Weights of a small transformer language model: MLP 896 SiLU, vocabulary 1518.
MLP neurons of a small language model. Each row is named by its layer, matrix (up: input weights; down: output weights) and neuron, and shows model dimensions 0-223. Each number is 128 + 32 x the weight over its row's rms, rounded and kept within 0 to 255. Numbers have three digits each.
Before each neuron's rows, "fires on" lists the tokens most often at its 100 highest values on Wikipedia text that the model never trained on.

fires on: "ak", "im", "ill", "il", "ur"
L3.up852:112165153115088125151098116113123104149135153135130105152151124164091130144109152131135113046117150115103175106093060135089146131170075126130123123176147138127164120137187118152194061122138119173165143178116113098146101075165115125163121090093188146117144100154157199143096103152085139113120151155159147215138136143169177096189085103096099081110089148151071147110138130126137153132128116101097050100142097068181102116113143091139106161172094108110101150101123147132106151056101177085085133129164080140119158185119161121151120174155111144086052111139150163158161155195134208154151132168130079097119156093060117170114143110114153086157105174134099189066116088132143108123132
L3.down852:169098069131162101123123143149097152155144118127106129115068145162121157173130192134119201103122092157115129108136154143145175099068151143117115103132079148174079115141094130195103189136161129123109144102121178176140106056066087141128121139154138122139115117146099090118094102119157134095123103163094126098095080074064063116149184160165147105118120203104104134151161148113144076104147149160115122088120167129064110048152176196158151164148086148148137128073078143187136130145133131131123162140102125106086153136116105188140185113177082094133102103119155135145099078135152204117125105147126191047165108127154136112130115085154169117137100121125111138173063178126143102191103

fires on: "T", " T", " j", " R", " mi"
L4.up59:182094132139114079125139097145138164122093118135109128108126121206168160112110112097072134109129152177092107180097027150118066197113108089165115189131171149155183062049108136138117139096127132123114105155130143070193140071102130141147105105151096089124097075168145141128051126101128134142130129143129085124165137159153084126097145111159104179152128127151165197138162069177167092084167083115147170095121093130157151104169100093158142183121119163099168112043133105099143113151126058133125128122191132116121155189102148106135153146077096143172126107150197101117104148134119097134140134150144110136129114107103137192102143137165081159112093100137128174147092136194131088115116
L4.down59:130080140135119099119146142181106145118183116152107143099087144123116156118165121111097140189089129146145097115100163122155093120160139105064090160146101134142111116122085137147183140154101118129167145095164084147176128126072152133111121148141186211139136111141088134086142145192108101083111181135123142085120072180105118113095126131106168083127126187112134157139124185111111081167122141093140159057183104138173115132100157102100085168160154169107158095097083186125147166150103158132113124133068151177071117144068145087131120171135150151145079122115171090107106166174121141086054133129110087126134144179148136101097085161163174008161078103096128132206153096119157092166127

fires on: " after", "S", "A", "fter", " by"
L7.up207:093127089133120118127116107072080125123132109119137108106184109123130127130135144146152141161158098114141139108160089136151129103101048135111153108087058111125090152151110183140175147157060088095098117076103109113174189086179084112178133128113155135186137121067064149194070093117115195197130157172138091110129101163183109097067162104139084165168171124170175160094149132081178153091164141132133156103167141105146152124187153144080147110116138132117156106116170129176102120163142161096152121215140158109097124130153145086132086127102120121142099190123109189078152100139164072124113127099118125161081188139092154134128101109120094076179130134136096155082114174108122126189088
L7.down207:139167173119149153094121126125191128097081120122121143124089118085152116176159113158118109087103117145149110099147103150167167088101121070094147208134090105179119037102104117105134126135127154072128082170168108155111184107072208128115130123142109102102072160102117156090173180199164067158131097155062140148105102077139137103158131115089179157115116184136111237192066077115104127067134073091167136152139155107142121154124141126144097157140084150167143105125134138147125162147124096133153155128130141127161181097134099139116153158113125104108093104116161142079151125135109102109175117107140091055206104159080106112141160130159133165097104160133129173135157155121176107085098

fires on: "ord", "[", "ard", " As", " N", " ("
L3.up296:142141136077123108136092147149127125105145129127127154188114134111121202188118073168080077093103170134111172150132165117157130152074105171190137146137103163109166115120146136146129124085110174102140129133097140083104125138200165122164136181056112075176101117085184106194185123120129136110111113150119102067209183130131113136092121114080154116079186149196186132141108152151133127125193129144077130130092157077112117172115151084068141136094175175149117173146119126139136125111151088154090114068158092087126082179127106106134126196143059130214141180137121112134124121112146151096128112112094147124117138138067094132161103119106128119110109083160081112102113117169090082084167
L3.down296:107161119142119097148156093129176132061151168158072171130121184128064120085127135096155150138106148148135122132108132120112147149139181147201151152119131139140121159071148092183119124056184073140115177144095138161148106179091091161040097072129126183157148114133169084148083104099145135104153115164056119123066101165163093049192192094130150175123156132153097056116136123131126146164138108122114100148088129155136076154137106129132208112136091139106134158141139080109134178133140197131168119144157125056116138142151140116138170164094096116105126120125112135139175128093070155092094108180093096127141180120097143055100067118153120149162103116088145124138091104109177129126125

fires on: "ro", "ol", "vel", " inc", " serv"
L4.up415:109116056118164122116164165114152154123169179144161115135121144161172125099143094113113121115121181144113162089105120177176081154096101095131117119084157107140127067072117165106180074110107131122157118147145067117101102105091103205112081127145092108167171200111091081124122096119126174085131144115066124098122131170179084142183134156228134095130104080194127142128157143092161125118146147161141114090100143113062057108106117127125041164103129134157125141112190164158130132160113154117156119153109073165130161131108141131174119109072044122152165122196142140071094164110169123140173114180118122159143156157127133115101169139121115100108125087182140156135165079127109157118078
L4.down415:130061103154128114134169118145144165130085134133093084107105150147119130083147095129163141108147173111208101137110106172168169165077137173188083102114120110163132144111116136155149143170153143189160153099108078117123127154089140083128116090168115124142128185141080095075142164134160077126139174121091064163114088059063152113125104156104115059091190160210140109110098136096145082138129052105142135078158115205130145123151166094147170148102153099113133140096141187167135091176088172057109145123107108141160127147152134073144095104129108220139128144186109151051116101151154141167133100163088160088090138136109110147164143154112109086134129115097142132125093177128112129158118

fires on: "T", " T", " New"
L2.up634:117144087109179201079132079137112132137102158131149128105144144142160108135123110099098197103174106154142157125166179123150095154103136127118144152090140112117120134110150172123086115181157113150083177165146133106117150130053174054138164198071154087190126112114113083100097146128147120150134153178142136184143116128161117152083049135164060124075151140138093153115133159200114159106118089090126118170135182133186103142122129125140188107127085103102153102102075063097219077178177135110103140107152181104150133153147129052111049126071131095180105160119167103140108140138116122123086132117059130114145144099124108172128104136089103126114150128123067136143128113141116173161083
L2.down634:174172141140179126093116136110133151093117188185085160115038125110164121106126118118137113191168144111161109153127070147126117123169108114071135145138115132126121183052109181141122167075083154123153104095071091171126129145105145170139087096163167151095147071125106179098142130179147113101104115109167084107146081102126073150138138118070207125184148105120140105125111139113115042101103130130174156115104152082182083100112199127165082138133164134148151176115219154116170195095156098097124136102113145114110170105097136166130150135163088154144140148133125118057140137094156135129088115147181123122161112135172136125102138067140145053128138094092130144125105111107162101111200

fires on: " al", " Al", " Is", " a", " A"
L3.up509:149197156127151131125117092137130095122084137131147107171082124139129095166083080143164156170118061124130150181180069069150138109154096126088209099086177110150138130114133118102121092126116114145097087188162114119128093118120044134094139098150099122161080074116084129132084138147184209110117121112115163131113168123093140125148134160136174147171132122143131152157101090157139099188169160167110152115045117169090124180078124161126120091118115069081196084092106226098114084133122113119131162152108089119124142101130142164169142152108108194129161115115105130181132111151128172120141155168063173142122112094130087109083162057176135164143123128125099101151179146088140147150122
L3.down509:088090166153131124112078092123139173144168147099173123178132122175102151128116135090137158102101147221152183103106122126119105131118082112172114147104110183076170154187120156110110165125104153115131120117162116070146132112138159129146067104107138144146132157172169158120149115175120131197105149127138086111156178084135114134160098163141089141091181135095124128039146105172138138081056098147141103108144046112084110058062115115141148148129159101109101160178115042139149090124136124142127132164106174127076096114140103166121150100041165104147115132063141213118096124075142111131139104100138096176149147102228138145109099126091085129156164107091157125127149134149143125141158

fires on: "ra", "ee"
L2.up33:141153064104151092118153088141149110058108094127149156157133119139162095100128162147192139098199092141172101109174103143104165125149206155134134163128144107151120183110134161175156084111158135134139167106156114109126177102110092165069148109091126143181189071099099129128161136126109137144178181096153098147177106076120132130104098119220092108094070148135157123136142115144156137113082086113144108141144113189123151125148164139145131083205170080151131108130111096125133145120151138169028112122151109132148115162111153081128137132117172096172099193126093106158070139093125153144085103099183129090119099105087078158092053108091058082145146075127146164157134113106123145178157
L2.down33:071117223083148119148170167095062137158112152144179114109134119135086153140163130144061125138138112121164188173144098130159136151144071136067143138149145172151103079139099098170135097171108159176089146112141156163122111104200127187157114095104122102119124130123100140118100084139135105123124111137121084146134102160160070121195146087076155158121157076142106199130120223116144064119098162172155130123109155101157095168066121114071060081129160095139141135157147161142132143109065170161073130142130145089110132130156179066122157196134103108124109101126133117114150083151073090117081174156153105104137145115131090136124146161072117084139130116181155151143069114118119085166153

fires on: " d", " D", "iz"
L2.up164:138138069136086132108094162091133132073081156133170073147126123096173155143119084107155119108105166141146110082128157136064116103163146146157167146153115152075123128132154147178100065104178168095130120116099191040104173117118069087131154135085144102147140164148100137149125113138099119170117100187105115169164156106143128119147142128186099197129134137165117116137138178167149068162177158056156134082195142100084133103179134103128122125122045163138099171107159113145204152193087085129132109181061127088128134153160149113127122118106103145147125091153119161148089178117129085141072123158116117101131108143090148117124170181104190111129142087192125094167156102088099130106071
L2.down164:139156177114202124131129145163142139120109156074127087140068090163075138212170097083125175135135117132153096154152168154187092148139135168084129114112151108144090191132113140102144169077133144148127099154149093103103118119147174115063155103116136154138184090089136185172199157125164128118197102118120119131114094125123144095092071096072122113148163079124112156074084162133104086165145103091129135099098127079137093101147164142163135102153128067072191150098105085140113072102092106157103122125146205111119141126082128199136070140138121101157151142132139166111152106174148079126121143144126182097096038128096072126179106134165102110128177126155167107146161123095176153150124

fires on: " T", " c", "T"
L4.up513:156142089150142096106078104122109190124134192101124178160167149128132109149081145118127158124178144093131165140109138092189099158140129106084143212138176165109093146133133158105118118097109128115071128132101135121087119170153112120083129159179136081132122181119086105135151075114164208134092161112115135112067104121078080165177076132139115155090135150145118116119138147152097104087112164120113110094111146107094109185156078096141141172127095101060219178099140155087153135153164097087159112147083180098128127093080089140144065138156144108178119140092145162073157156129108118179081114127137179100176131172098150124089171133137111119139173118080086181213168147091069141126128
L4.down513:165145163164108084117015133126176141134140195085117117136147148085156103125083130140133077152175151099123114157108103142146138089102120060107164204136134106159078154129139134108134104148088072147094096152090154151124146103180094149139135143147157107141139104158162119079131104165124091161122145107143081135137085089155096166110076098131144118139118154205173133119110178175149093125094150137071160105130159048082062108127216148142107137146107144119217155127182122126154161138170073136140134116173157096129149122092132116127143143176146141158126175128155067110120131104135090101047100131140135141161128147090115079117107098123171101172184047097102139148123142111146134066171

fires on: "red", "ed", " ran", "amed", " Ed"
L4.up538:131084107187138085081154168111117144053136122099140126111154102139101113114075081162097157124096060122113070151164125117021140155143183172182134126126141086110089159151098106158139131103187112128119121098084105123138118133131110169154123139123108167106123137146197100121104069144139185151068107129155114128160184125151120187138127117150158221155103157163149139161141143097120101099120142090111145124142094164087140171114057109184120120116094119173168113100148153129145147101098144130139082194119134110119155110118119137123221118184072106178146137112153120098143069108154063141146126104164146106060103203128163155135142149099083152177125059097109130178155145135147132140076
L4.down538:114106156144096148114186128126137141097156149156113108178094116153126084145159120149098178147120141104139104098217183161123151068061158043142108089164122169071063115139062194150113153126140114118139134156139110112133117154134135113079084111110071153170130112136123151159136146079154097134115143151115134124145099171177107136129155134136112144137090094114190139146074184132132077099128154115125175207162167132109124104128150079166137124100069078158106138110140103156092069061133190082128099141073200126118072126158096191075152125085145148135123133106090122183196144171108085161172083122109155164117128195104098114126136146122088151125112142122150129120155065126118092183147

fires on: "ot", "ott", "T"
L2.up409:163173120120121127106117133064141109110108143116125134130196158168081147118099127111071208135145088132128100211117097104123118122086165127137093155119147088168134115147156095122124108157127158137152194162108190100125118155120098114131168136123139074117082107156117051129060129131152140174081103120153130144133119133086152124154138131131084165124182148143028157064096068150101182098176104073093137136100125114111174129188155170147154126078127124101185145117139205078096141183106093103079114087185154096118137139124088137125093155113136120141123092156151174100133178176090128139133142123109067151112097137125074148077152138179114160125130128138084219155108120198124164129100
L2.down409:134146067157146143114074133186164165126141137127134143118124121092171115114117156113125088151139127132144126134111166168128104073114148084175102189147120114125115182097113149106112140122152101141108067139186118128104152085145080132091076150111143124136177142138140168100137133157145099041187161055106138080095070113123119165094076122134176036115114147100161175131121155134148109146029132094138163108149153125139080109132152119178151153132158092143188110141167131105093132112121168164167157073147149105100171139126181121072147153126139154136122102127164152107080117119195170187068153145094146119124101159139200138099070094051164068144098118143100111122162090165179136075166

fires on: "ose", "cc", "e", " acc", "ons", "usic"
L4.up761:155105080139069131116106087116132171124145139124137097178143137117158100180087141167152125138154155141156152168180142150150091104147156110100143148054184069100087116121153096104109102112202139069148175094083158131160139120133156139128125133143125133138136054119148073103132128158094106095129114151195105075124135131167130195194072175116144088123135132086118155195158133161107110087140113070144140143189145080075097135134099137114111110121103076130188183177132074160076173099139133087107090139134081134153139155102204184096144156192152151084127077154087122130076178065103138080163173139133076125109168097117122151107139128161146116120121121136067167093122129097143124153170
L4.down761:122146178128109140134105096087090150150089109117173126143096118062101112129194115054139117094172096124094099120128103133160140179116143152151148163129155113071195119130102114115149157157140161130158090131170124120122097082151128108127060114108125147104124133110179138153110167112174151136155151140150113191118185120128118155128134147184111130131079130123104149110118138125101136103130138118178157097089132132108176204078139081065073123161120073146183050112104094142180049120056100154126129129093097184092137119097108165135095176105099117173182136119114056126179100145174125052135172128135147126112197111096205172133142113110109126185084133138085106123189141118097197127152

fires on: "red", " ed", "ed", "ished", "ised"
L3.up434:202076111169114187158152119127148090096132128129180157142164101104179149158105097165102160114120109107128150122172092135111103137095177091195139149133083090194124087079162134152123157155151115175079126148138079166158062100116066148108137167067090174085122172132174059141108078106104126130076141109164129157169113116126117199099153100082083140079087125123186079166202171084141116165122153103167122177093129142082116175133102118142051123174067149159083119075143133148187097086169131150125109093107112102064119135141138140132178130127099164127128165120113141158125119119151095163160155067150140120118131146120126118082149142111054097157134087168143125147114141143122116147144
L3.down434:178107166118145097109151138120170139121111147160113094123136090114127120113138175165103159139115099170123123147171101141157138080142148080153128111094120144141057153111073146196091126155099144079154116164069082173119147116151170126122107059137077155083076137184093130112085135143135207132148137108114160117111091152128086133116151178145105109179114128150122124124060111172094127066137163103133113139094117161194107152134164130152103145140075128087100128153184102191089100148133198113151113128136166110103057113183081117110167147105126138150152056157158056207161089118038134092153145143140141068106125149095129161098112170135210115112122106109154142213123140115104124124141

fires on: "un", "ran", " well"
L3.up453:126153110105090141151108169131137153111153114147156168165141143151092161159104079137167202177086122084158169180126092178085127137144132087077141127111095093123067150083070149177087118068100053118137136109083119162099131076160114072113145091116054118070138081133111093127111065113120107152106160102097165174141164164106147171147126107119124132120134163160166118138202123116173125169114150129098178092141172151150143140163116054122132165109112155167127133136154047120160171133142119153095140139125127174090114142094170122121157106125084072146190106202140157103193117177135102184098098108098182155155158136112175151129134096096079130109118140161172119123117149094125142127049
L3.down453:119053145139130182107128121138120121142151133183071111178056217074220136115191117062170137158137161108143125151136111155153105153119070102117173138187124109125129164151189138160144147156093118147116214132170160101136159140094102129123111091110175123148100174082137135127143136175124126170070091163143103104059096104112107082135126144162135087134150122111116162121101099094154134083124131128153084139109117124126161134160105091088113155098130101098082085140165127137133152116138152060151121099070126102112150194159118176040181130127093061140162102135121164140094176097098150107150126134091072098161134124132146110123148179191158189090131104131087131083122094143166092117125

fires on: " for", "fter"
L2.up202:120169130131124130168146166072074148138125114127155115151161128175064116115155222152127154149145178129171093142132047141142145135121119115134157103107164152121095175184136133183101076101136114084115107148118113140103168143105126108181096108091081150113133117099117103084078138118153137151177160110125168131126111185148133138138128096089116125167205154116099049069147101156132167124078103097109154095160107121133130125103164099121154194139058095089143100144146085148127150082126139124139128137098200109076137147145120098130157168061093142118107076089161130142157109116119106088147052056184146147112160139134174159205080169163077143109138121158136165077154089118112045145106
L2.down202:151191122140178168065193097066193145082130068081129163142061104071126124102138155123117094127155121117115086154168119160106193122128123089062159193117100131166100120086137090114158125122084142119170121111118101161190141103152096091096142186122120142178144120145162121143133126112118185104163158126115095137116112167150115115164149151186122114149148159130099086142113069116160146143132125133169105154130163102089098114208208124169105170130140124097148079128117090140180122141142074103064135093129058122129146111096191138136136142153200143099149141036152094134124073191141158142132133146172125111160145159121151074106133068101090087121136116132111150112085147109107134066138

fires on: "ord", "ber", "ud", "[", "ers", "reat"
L3.up116:179108170067100158138064171145132069165189110100151218095140083184138087142124100087119124090154161089081110163108148139136122121130121113160124100173070132142107131192203109126101095104124178150126097092129136104169113122160184129107102158150187139150137126114161093165095127097147133149126106102066112062146136157108123227158150099117153133086183133178124131091082115138182140159141108149104096115172205165167174143099144102125089108108124130101140154141129074119150140113104125085151160108133140060140109214109114132104125129112127167165087140120134170157201114132119140107102107096114107125094145103096107174090149119075083058151147135134149111193113089121110079150146
L3.down116:163183099113131115100145134131078119058119125171136103162127148124137146159183076160149132167086129143137136170198113114141096114106190128118112125102138149142102112071108135078211158133117108118130097155074082148087136163102082152127129088117085153167132162102143184080141118124105159090139118157108133113095130105124183106130117115185113088124118090139060090205167153120083128130135148144173160104110057071111115153105121099155162183106170160115175106127122092156098166082082149118174142115118090169178132163149148127120150089128098157198158125100187095071084044110119130126059117186110134174131149118091174099154092149158119125118086113115145134099129134206119198108162

fires on: " was", " being", "orn", " up"
L7.up891:113094119108203127145135145104119080164119179116080111130069105128191128170132116097098085077145140085107134109178103184133134147115147100118119159118165173156138152101149153154126110108112093136120147165119160111152150095165111081156125084194102129083126197122174183153071104149148111126137103099143110115153140099117148149043175092091186130170119153148156099128127156137101131109150102092123127077107136156094167142204117178211103092099149103139146133113121070138084110126147129088096081118164130162139213150128142111147111115088112118155092134150122186105115074148129149078144120109129115148113096123107179170107135087147153147101172145158144173122154021159024073171137
L7.down891:093135157111145151181101174152153159101116052158085180161070060142103138126084148104141108140186135169096169136118140117103131174113203123123203091095177120132163118136154076131181154121091150082180064091142133148120136073121134089140085117177108144164126109111081142132132145175150095134125134152151070131131136161058113145120048169213109136149183114132121074145120148095174101151129165119085175109157159127075123157149123144081154152160160131155136163176068101112136099106167131178131133084156154114138117125139064139149107114114129130112168112101118125135105098059054093103125176161093123171169118114151113138179128094078148085149125110092128110166096119061165124139109

fires on: " d", " D"
L3.up798:165153156074142132099117221134134149060107169124139091113121094090108121157107097119098089086138127113128146104107169130060163120133159174125120105147156128143095120128095106123139074108146146139164145127115141083087160098134155115174117130042144152089172138120128171148151121125073148133165137122184095154121129054161145121157114128153126192145148124126131121149097128139116070122109156099158164059165159146127131117166099144182132100094105148109157093098124086161145070208083112073103080149113120126146134132183169162192149106132091193129164133104148226117116101091145145109156097165112072128040079171133065160190173147086118121142138063160152063131148127130135126140140
L3.down798:097168194112150127148143192146154135096131103090139117126088121097077127172143102124138162114085119123168103099160172100108143133166124141143098075174146112126113140161113129139074132128183143120174158147118103071047155088135131144137136117075141132135158118073196148103199129132203100105101121105143057141159118102144088070137109107118121143213161070100109150058097174167133072110141154076174166128199130139106158101099093190169152126104081109072183121064115097152129062151062134120106107151127161096122074120131126165145103105120145121096146143105154173145175152133131105111174111132133133116114078192108055138125134171122088128189128117137125117148137132132137170185160

fires on: " was", " became", " is"
L7.up664:116057138126169165140102133137097148099141088147081067113082146161109172167071091144127079047157120091175121128154097195131105185114193154154153142065154118121126083094113097131157167085130107038131152116114157205091121100088157144154139089182113142126118146168151191118104107160115091110142152111137107094092146158139117135082117118102201181133083131117149139069122115100066085114136157146094122113098147178106146102158097122136112123157127090164125122101170152173113126159126099095136085135116155158152113177099144094133138097137134090161098132168102145096194182094179111163131166158135146124120186138161132135183059096140171136119116153119067148108205107149105072143132
L7.down664:123102093075115107152107127105097110108098165159102151124085118161103105107079181109135144124178140131138142172139157086085081201098115103124171080120134064130129060122146077103170097140115108130120194099072151125174145171090146107116144148118156152177142148100172165147166196121175144164148114148106121087140155171143077075139130063160164100135086227155144101135091094122140170141101172157116142124164137157144111141075126118158128082134129141174141171124191132099150108132193089103141079127090169119170127107078136137169080122139124084149159155078111120131131128144079087143125120061112066167076105140156205141181163079106145115103125092129159075092126117098169173138124

fires on: "ra", " con", "a", "S", " football"
L7.up506:116107141151154031108105090081134152149198102107122198146099093146107142149137106126138136076111091133095127123119175111145115116089106129090152158115133117135055069148174146118085116132107165147160143037064145081121121118172044116140167139109130157179131164208098121126079132127100159165130100100145129132114115142123074134141108107159228138139111115162124182094105120133227133112165088157143142172234092138121143096123103143105138110134137117100139127099128092145087134132174121102163097107160177190154160179166152121146103186169134076113139139134112134103154087131098113155090167104159167145127073104106083136145137115116131157085100082148164089122160170164133112137160
L7.down506:055178099122105092175176132103141113111108136139145172113126166101089130168147102119125122097141152126136104136145094154133158130124091122105102135143147189116141081122122145113156084088170103084094153144138133074079134159127174205163163115139140112102140092072155116157146110156073076136107110139133120115109140058139163147099122090098161101100148158135117089105068203058171088104152147139124128125104163073156163165087122127119116129119116157192117092126121133150061120143155155064098185091113100149167075120182143126087186157172174160159104144142168123111110122162153170093154113113137167095183133109102142132208113138218127132139067115072146189182130086109103173073161

fires on: " d"
L3.up275:189143167075147157078095185138110133088090159145159139138129111162125121124080132125143083120145144148110190114105131187093094122114133110174124094100164082106069101125115063115167104069161127104105104147182101089133165102116131189123103103099083173175189177132132152200161082137173114121127142122069098082117187069141123108157134134157124150105106162150144181111129122187164107142139115117120153107161092141074151082152119115116098103094073170101122142096167112167122105140083109093156072148066141092151159163174163114174094099189136179200126117126110130096075122126154156155112115184102120117068097160138092103162147140139159134126126081111205147137167059086139133147131
L3.down275:154132151140235105192153132173138085111105092070126090089085191127072141180121112123128122111084127172132120098157155154121147136149134176082080098148167128148104131122097116162139107111104126153180160141118123109111084128080139094138110119127127155135116123127143125116155133125228137131146157107079119160135103149084087137059035126141094111156142103135151167112108170166071086234159105151145193102214161120096118132116141192154139137119105128138103144139113150086162070158079128131098133109098113131082103146133170061142113116163082133137144132139175126103123151169153148115165141178080164118090077125114045121143148137157134069106088123116130154085152106159135098182133

fires on: "ra", " tra", " Bra"
L2.up317:181179143146166099134125122160169104116116094106104203154055051127114161099106120178138114089084071125111123109136140128099125149146134148150128175110168121106130146174164104155111154098122103133114170092121175078102140086168130108094208117145151124109144129149103128133091114111131120101102113142141123140143129082127084115131100102175124143125102127163112086161152134185176155102114048158132116159151136179114110104060157101122125099161149078169201127179120141112143116111135156105072085107174094079131095147129149107124081176185204119196106169119208114187163132160091114085089175111163083133086123092152077172125137075126065136116090132153092150154055156137111095115168
L2.down317:095142130104118125158170142135113117175116184150126153123183119114107128143188183133080178159066198168157137121130124125126097137098075106109089108071044175115087170164121081137143065115133146080122123056082085131078148154153129136155090137104140121104117118140116116156091116148121074118147140127118129126124142113115101097122169130109191136232213124135149075092106186092117153085157138154107168138101174068193125137108075079126097136121130144105106170122210105105136133145139170094091079091152207149144121088158196149116104142106101135111166130155097104110114168181167094137115130128133149097115126107131135114153117183134131152131124023149161155103135118136118100135163

fires on: "qu", " Am", " M", "fter", " Sh", " bl"
L3.up140:150137197125101168118128176193097141140119114110148116140145091148088129120069097146118141176132071080116118089077129163140065133153026121181121093148079164125084174173060163163161097079191109126073091110091089166106169127142088105114159128096054151114159080071158063148115124115123127107097146147126145161120097136151116140159150107068114144156178175172107081144121121119153119162100115143136127082138132101149107154181120152117156095115159145152172117143128107096117080091102179059131200152118123109184168118132097113126096198061136154155110103115144082140160142173150142163158157124144100124138142116147108130172138074157129153173104134130105200114107156143174137101085
L3.down140:148135127144066188110164125127175176170138137133177091141086155126093096090134125154127105082161096114143145070127126121128161111119186077063104116150134160119083091118087147119093044102128126164161150093161161171136151095069080129164139126153106141069149213085148102082098076113204120130145102145110079123146125152129108106161130114177120111144182177100145195158143128103121096076152122156094079125125119101153121098121140177122071098133123131139158120109100062133168110127180123101070141113104136134140146134111119100090170134164129150081130082136103079160130144158165147140072092130117132083209156165195151140142129101151128195153208151158122159142178147169107071121099

fires on: "un", "ur", "let"
L4.up786:132144141124055106099150131094133130119125110149124154124080188160110131127126104146163192176110133092116093129096182106125113130126103131085173115131118166161106093110114119113139130065180106068169191106155106080096153097112184120106109085165197057099129099147178165148106122125095097175123119087115147202087151167153179181148097147089155075153083081105120122123186175125191085169096121159129108100118182086161165147193099128165133088134149097147096080110164157103184119103081151158118132081156106161053133181159100114151157140172095167091141096146135144152096149207153107114092114135117077151164163151077147151092147166112173084146104152115139118089130139132126132118114
L4.down786:128191094187129168106095116211061117140133148125109026125101109116140141170139157138154126125165100113127118155109123186151095095151105084135095144152109142165144153158134115153175120117094110140086158114188133104149138098099129157105146152188169124120129196111150137157136118173182108074148083131172203081140086102175129127091138134099159074029069232115140150140130154132162065154083161129094121096072070139090133113064094115149121074185153120114117187150126152140086158120137131113090107123126093098134170137123120156124194106163140106144146102104144134105070120126163133167075155116133159134152072143160145125171093109123147132102110076148140129099104133141099111119084

fires on: " of", " as", " is", "es", "ted"
L7.up347:107127073195118119121071193052122167139143147121104125184134174177131145161157124122169136079141096139115122153198120136146135127204154127121094158090147155180098064126117150098158116142074158093110117114071161169117182188120161146109082152193120098130105122147172106126116085199149142101188185092121149077148152159136145127101106111130156137114092136089124151129135164122139123108110197114114066155146170162133083128109108114100149133157098059129164130107172144102046078102140106072096114153089167193108086126074091130095120147134167113114179087148138096162155103086161149097098146136141187140087144097138128141110093156160166113149093098107104120092089133172153085134089
L7.down347:103161125154100208128128155121100065126091103098136144117111130120140077135125195091105135161125135103078164137120107068140080140122135129155105155143138100102062089170107155113155157121124152154143179120123153075138096159118119159122039157105122174122132151059145118137145208174148068153194084089169132135188139141127061158158108156125140105122121134115141134127121170114200114153099113091143101057135126135054148136151159125093074108096179193099168102118128073131122118127132105125153161140177127082112129173152179195118076153117178076168112135100135150131230124092099093086105132148098151155053139101122147103162134131104118178129100123122113108142172124170165114081137

fires on: ".", " |", " gu", " be", " JP"
L7.up257:141101104178162085136084116135157161107130142145089103105152092128130152154130146165145171136084083091140134140148091113085120042164106127167099128124124154185167106075090190155120120100099134130105161174125140105188126188057118147145100110083134120137156142084123105159049118130152118119159131084111100058117139152213125092130134099146112130124119153114116115166107130097098151086165125173167139091086157068099041139132081175095126153116157175135116142113082138117115120144111112092178136168174145117137139177182136124148149099215146140158075170190090088067178119099102072142146103164150170109079107145098201091118113144138142143136161076170160140094114180168128134143112
L7.down257:128085146096121162086137111053121081094113112158149123136140146144066163087114131139128127146108131173150149150175161168138113153136138137186144118162137102160072174090153106138135113161127132119124130119113124123140128079101102090138091102109112169107116106112093107212172166060123083103119107172106167188138144109129178120110167150088126160106118116128112171130130091087113109132115150082070194175198124068117105122138117093094145220146116103124122148131050182107106149178104149140124071118167106136151160108126109131122158079104073201159148074122102115103152177121139149191184134161076088132190095093072105129140130132198149078181161175161108112101134073079152152137136

fires on: "ab", ".", " gu", "h", "ch", ";"
L7.up474:158154177147180052114104110141150102196090143112125114178168132137138076192124133107123130138113175069100117077129087119078069131170142123131136143117070116103104116115092157105142117169083103166117142160110154099146188178082105117178130124124051072115131123127112125143121145076146142089083043091128174123138172092188122108134150163180128146154127147067063133152152157152084121144162130069139151090102087065121130125168049177173082127120083116142102126150052150100130107091159107131111178168169129162139109141156140167127110147114098129136123119134145145088161080097107139140114167161137181146096160186114148146188179118089085181151165082134144136117157124155156148116139
L7.down474:129156109121141128128120102126170130086145107102110088135112141120060189149119139124090100093151159133186157125156180164098094133104100184074094170154130167133120154170165145173118113131078135140121128138066181096098147098135115148049047102087110132101131144137156150244126153119106137113180078111090081108084143083135145093135204096169143154128130094090133164103106126131131138063061150060151163163155111166083141129126165141149131169162144164079083106106119183135137146070091171115099141093157132126143138150135089189160126108084106106100176117132127159184079150129111117191189100127113147140152077197144115117117058101093168130124157138151080135124149136102131139155122